MLP neurons of a small language model. Each row is named by its layer, matrix (up: input weights) and neuron, and shows model dimensions 32-127. Each number is 128 + 24 x the weight over its row's rms, rounded and kept within 0 to 255.
A block is one neuron, or neurons of one layer that tend to fire together. After each block is what it responds to, as a language model described it from the Wikipedia text at the highest values.

L2.up181 [156  90  80 162 120 102  74 140 137 129  68 131  90  97 104 103 108 172 140 134 140 143 108 114 137 148 151 163 147 134  98 122 147 105 139 145 119 129 140 149 133 158 134 152 150  57 139 162 116 145  95 111 145 107 137 160 130 127 157 118 171 151 130 147 163 133 153 134 123 112  93 120 137 131 121 185 143 106  81 124 120 115 132 132 120 108  79 117 168 127 144  83 133 148 139 138]
L2.up669 [143 152  81 109 147 123 115 104 132 113 123 134 113 118 122 100 129 145 115 131 121 130 140 125 135  82  94 133 147 109 105  95 162  97 122 129 106 138 127 156 150 128 117  99 109 137 156 114 118 136 110 137 130  92 131 129 143 113 115 128  79 109  97 127 151 143 116 135 153 113 135 134 131 157 147 158 143 142 126  93 123 134 167 124 105  95  82 112 106 144 130  89 115 127 133 112]
L2.up1021 [122 128 131 116 141  93 133 125 101 141  77  94  71 108 167 186 163 192 118 117 102 120 113 105 132 192  94 142 145 114 185 168  97 112 128 124 103 147 135 127 145 118 152 139 128 149  89 143 193 111 110 159 119 138 123 109 144  86  93 128 122 107 117 127 113 155 135 130 106 115 108 136 104 165 119 163 111 115 104 154 105 148 156  92  97 146 172 175  98 125 155 131 128 159 124 117]
L2.up1132 [145 159 123 151 104 122 115 175 150 128 139 126 119 101 152 164 112 168 105 139 126 162 123 117 116 117 134 136 106 131 132 170 152 150 142 130 148 124 152 131 122 134 123 153 147 145 164 120 120 142  81 124 136  84  98 133  94 121 128 135 172 131 111 150 199 123 118 156 132  97 140 141 136 114 118 156 146 114  85 100 151 112 115  95 109 151 119 116 125 149 138 103  93 152 108  99]
L2.up1322 [156 119  81 166 109 107 108 142 136 134 134 109 116  65 153 124 142 146  94 163 131 136  75 128  62 138 108 151 132 199 128  95  69 113 122 107 114 127 131  90 101 112 123 156 120 121 110 135 118 133 147 110 115 110 139 123 113 121 154 128 168  43 111  86 152 135  51 121 149 124 100 152 144 150 112 106 159 152 118 121 134 133 162 140 113 113 125 137 170 185 173 156 135 187 122 128]
L2.up1532 [146  81 122 108 102 126 115 111 126 115 143 119 120 108 195 181 190 174 132 139 119 127 109 155 100  92 166 138 139 145 121 103 138 147 112 145 133 139 153 148 100 158 138 139 173 133 193  85 140 194 129 113 123 127 112 143  87 115 154 140 111 125 104 154 102 105  87 121 140  75 151 110 114 139 145 120 147  72 131  91 119 145 112  88 126 157 101 108 169 136 152 128 153 129 137 124]
L2.up1755 [119  79 104 127 119 116 147 161  87 126 115 101 142 142 121 161 139  99 145 105 139 129 123 131  90 108 129 118 141 144  82 152 172 145 139 136 117 113 110 132 124 112 144 105 120 154 121 143 195 134 121 140 103 133 172 102 147 105 141 117 146 148 127 153  92  99 113 155 128 112 100 135 131 155 135 100 124 152 134 128 135 144 132  77 143  90 173 129 117 112 120  91 148 121 110 163]
L2.up1772 [114 145 126 140 163 103 139 151 122 131 135 100 112 105 132 111 127 131 130 136 137 142 125 122 120 122 158 148 159  87 133 152 136 146 180  91 103 127 131  75  98 118 115 144  94 136 142 113 146 153 122 121 111 112 146 130 110 109 107 140 151 114 154  98 139 146  90 159 116 113 144 167 152 139 166 150 144 131 154  96 133  97 143 120 115  95 170 103 175 145 139 102 130 138 124 152]
Responds to: Numbers in sports statistics tables, especially career totals near the row end (83, 44, 1:49), plus mid-word pieces of rare proper names (Kar-ab-akh, Vijay-aw-ada).

L3.up1406 [138 160 113 134 114 128 154 105  93 138 122  91  56 122 108 143  86 115  84 144 165 122 115 131 154 108 125 129 117  86 177 107 163 123 108 142 138 144 133 161 155 126 142 108 137 173 149 117 101 150 141 121  64 114 103 143 122 156 119  93 120 113 128 134 124 169 152 143 164 139 162 103 163 156  80 129 151 144 142 143 100  94 157 155 130 119 172 113 165 138 142  70 159 113  85 127]
L3.up2153 [125 119 129 122 174  92 108 157  99 125 112 157 131  92 150 132  78 138 178 139 121 137 103 108 129 128 143 136 113 124 152 115 164 152 124 114 144 112 150 115 139 145 125 136 138 111 161  87 141 152 118 149  97 109 105 114 161 120 154 138 133 120 162 114 117 159 123 163 159 140 137 132  97 147 139 146 147 132  92 125 104 134  97  96 111  89 104 144 124 129 134 121 152 167 147 175]
Responds to: Past participles in passive or reduced-relative clauses after is/was/were or a comma, e.g. held, released, located, directed by; also "from" in "from the album".

L5.up248 [101 131 128 178 126 121 111 120 102 123 103 121 112  64 169  91 113 156 179 122 149 164 119 123 140 127 114 111 139 120 127 139 185 123 109 141 146 118 100 167 126 132 140 132 121 143 120 145  99 189 102 138 107 109 128 129  92 165 107 104 102 134 131  43  98 108 107 121 127 103 170 128 107 116  93 126 114 150 155 140  97 124 100 149  83  97 156 126 146 129 127 126 154 205 106 171]
L5.up810 [131 107 166 150 156 123 104 154 120 136 174 112  94 146 137 157 102 150 149 118 117 111 159 157 136 120 145 103 112 176 148 153 107  99 130 115 102 132 116 140 119 145 130 131  84 102 155 160 129 179 192 159  89 113  87 100  87 110 128 139 148 133 162 112 138 120  68 128 119  91 129 140 163 118  93 144 131 149 118 119 116 142 122  97 167 118 111  83 140 133 133 123  95 132 124 149]
L5.up1515 [133 142 133 139  98 133 143 137  76 105 159 142 101  79  69 141 154 138  97 149 121 113 149 120  67 123 137  91 136 180 133 130 172  98 159  95 146 146 151 170  82 134 155 120 158 124 131 117  97 169 114 188 173 136 123 113 151 111 182 157 133 116 144 105 120 142 105 179 155 137 127 124 156 127 130 115 119 143 150 117  98 111  82 121 150 116 139 152  97 145 138 119 115 103 135 145]
L5.up1889 [170 103  58 143 125 138 129 127  99 142 155 147  73 109 108 126 112 153 172  97 126  90 118 128  85 187 112 106 129 164 120 128 104 127 167 132 112 165 168 131 117 137 177 119 153 139 165 110 104 163 157 160 128 120 140  86 153 122 151 158 128 108 136  81 121 126 146 141 143 101 112 112 135 158 145 146 124 161 114 154  89  80 116 137 169 118 111 101 139 102  95 163  98 168 148 141]
Responds to: Word-internal subword pieces that directly follow a word's first letter or letters, mostly in foreign names and rare words, such as R-ic-cardo, Bj-el-opavlići, w-re-aths, g-le-be.

L5.up417 [150 112 155 111 143 133 152 127  98 140 137 114  91  54 124 188  97 102  94 102 108 144 143 154 143 163 113 129 127 171  99 110 170 146 146 157 131 157 164 142  95  84 100 126 105 137 130 121 157 129 138 114 107 145 143 139 112 138 125 128 100  72 192 149  82 140  98 135 164 132 123 163 144 148 138 105 146 126 167 121 146 133 100 146 106 132 107 144 103 130 157 156 134  96 159 112]
L5.up1073 [149 165 144 126  98 144 100 143 140 105 140 127 130 153 187  84  94 103 164  83 123  89 105 145 161 161 120 148 114 121 108  68 120 103  84 162 134  79 156 137 187  97 133 164 127 149 133 102  81 142 109 175 158  97 118 137 101 128 147 134 128 114 132 118 154 123 112 135 120 108 140 132 141 161 137 142 170 130 133 142 144  81 166 139 141 132 151 132 128 129 165 146 122 118 123  82]
L5.up1959 [114 167 125 121 127 134 130 120 102 137 124 171  48 154 182 103 104 140 102 130 140 136  84 161 154 117 125 151 156 106 140 142  95 109  98 166 141 154 148 156 127 101 139 139 145 168 179 149 171 121 118 130 121 161 135 160  87 167 129 145 108 134 163 149 150 104 161 112 123 149 111 133 114 138  78 127  97 142 134 114  94 142 111 159 132  89 120 161 116 111 126 130 126 135 127 124]
L5.up2034 [156 127 132 101 178 119 137  95 117 165 120 138  89  89 147  79 108 122 156 108 140 117 109 141 156 134 109 131 121 101 153 109 141 154 149 137 155 170 111 155 148 113 110 113 127 173 144 115 123 127 156 124 138  99 119 155 107 165 101 102 123  87 164  90  75 131 120 111 126 125 128 128 128 128 147 107 122 105 173 106 124 128 118 148  79 175 118 154 101 158 141 134 133 132 129  92]
Responds to: Prepositions and articles that open a time or period phrase, such as since, throughout, during, until, in, and the or of inside one (since 1994, during the war, most of 1989).

L3.up1354 [151 123 105  76 154 154 122 136 129 169  94 114  98 101  99 128 170 102 126 129 144 114 110 154 125 130 118 139 178 154 115 136 133 117 166 112 136 147  95 141 158 147  99 156 115 129 176 121 133 127 135 110 102 146 148 126 145 105 137 147 159 110 131 147  71 135 114 130 132 127 148 151 122 103 106 138 106 117 158 122 156 118 169 117 123 116 123 100 144  96 119 161  94 129 151  81]
L3.up1691 [159 140 181 123 159 134 146 132 114  97 108 140 116 107 137 160 108 133 116 141 152 114 155 137  95 132 155 162 156 159 196 133 150 115 130  90 110 120 127 116 191 136 125 121 124 124 201 132 100 152 124 166  84 135 139 147 134 139 103  94 154 109 120 106 106 136 142 143 139 126 123 151 138 118 107  96 116 129 148 168 106 102 129 120 111 158 133 122 112 134 117 118 116 171 123  90]
Responds to: Separators and spaces before the last cells of sports statistics rows, often the totals column, as in "| 2 | 0 |" before "3 | 0"; weaker on "Position:" and "plays as".

L2.up44 [133 121 145 139 104 109 135 106 111  92 149 115 135 124 116 116 137 134 146 127 145 108 103  91  90 143 146 136 114 134 118 135 167 112 162 106  90 179 152 145 134 109 138 153 112 124 127  99 172 117  76 138 140 131 115 144 137 166 104 117 113 121 120 134 116 152 138 123 172 163 124 129 118 121 136 103  99 139 114 141 127 129 100 139 126 134 127  99 154 130 117  70 137 150 107 141]
L2.up118 [118 183 163 135 121 121 133 156 134 141 120 106  91 158 106 115 127 137  94  91 172 139 122 133  83 134 102 120 101 151 152 103 111 117 144  88 119 125 128 120 131  60 161 142  87 124 163  58 116 154  87 134 102 149 174 134 117 140 122  95 101 151  97 123 129  78 133 142 118 154 150 121 112 126 124 141 136 161 164 127 116 107 125 102 135 179 160 127 133 115  92 150 137 112 141 168]
L2.up516 [107 113 139 123 118 144 105 130 150 130 120 119 103 139 102  80 108 130  89 133 108 114 124 160 121 176 101 154 117 133 126 153 161 159 133  91 131 149 120 132 151 102 140 166 141 128 147 121 130 131 117 109 108  94 143 132 143 135 146  91  91 115 146 145 154  99 156 129  99 127  96 189 156 140 116 104 136 147 106 176 114 160  99  95 104 151 140  95 101 138 101 107 136 150 152 153]
L2.up611 [140  77 110 115  53  81 135 102 111 133 124 128 133 127 111 145 113 125 151 145 142 113 123 116 143 141 100 163  96 144 101 177 146 142 137 121 106 150 196 134 130 135 152 113 147 100 105 123 135 114 141  85 119 113 140 155 130 163 127 107 169 130 125 137 141 144 158 156 148 156 117 103 124 143  78 118 150 159 121  99 155 118  86  99 128 124 138  73 123 109 150 164 148 119 134 130]
L2.up916 [ 98 124 153  59 140  89 163 127 126  89 148 130 121 134 131 110 134 108 120 114 163 122 119 142 135 204  81 115 155 150 116  97 125 139 148 122 130 115 148 145 166 133 114 147 101 163 111 126  86 117  91  69 136 134 110 117 131 145 154  86 109  97 112 139 127 128 173 146  91 172  98 125 165 126 147 117 163 166 119 129  64 126 112 127 143 175  94 114 136 116  91 123 142 107 140 127]
L2.up1173 [134  97 140 147 132 135 141 146 122 120 138  89 167 132 110  97 117 128  99 125 167 140 105 136 121 163 141  93 132 152 151 175 174 197 121  90  98 145 142 116 104  97 101 194  79 119 128 129 138 138 124 124 111 113 151  99 158 150 147 127 112  64 143 131 126 137 123 124 131 158 119 134 126  85 109 114 145  68 132 112 138 128 159 143 130 173 152 119 163 157 119 111 140 136 151 145]
L2.up1201 [126 135  87 147 136 170 117 141 133  94 110 105 112 106 148  95 123  83 130  92 131  75 100 108  87 130 142 133  71  95 108 129 134 149 158 146 161 122 107 105 114  90 143 116 141 174 138  97  84 124 130 130  68 148 121 120 167 112  86 143 145 124 107  79  99 139 129  97 140 153 171 155 118 145 124  95  88 187 161 163 149 155 111 159 113 177 138 157 147 103 128 116 134 171 137 125]
L2.up1547 [131 141  72 136 149  76 170 100 129  94 162 126 116 143 146 127 148 116 142 129 149  92 142 172 171 167 126 133 107 108 140 140 130 154  81 168 137 109 117 101 107 127 116 110 117 101 110 119 123 139 129 129 118  78 134  81 127 141 155 145 144 139 156 119  92 134 112 128 119 119 109 114 123 173 138  95 104 107  93 108 125 163 124 125  98 144 124 160 112 120 102 129 182 112  96 149]
Responds to: The word "from" opening a range, origin or change (from 1898 to, changed its name from, ranging from), plus minor cases like "New" in New York.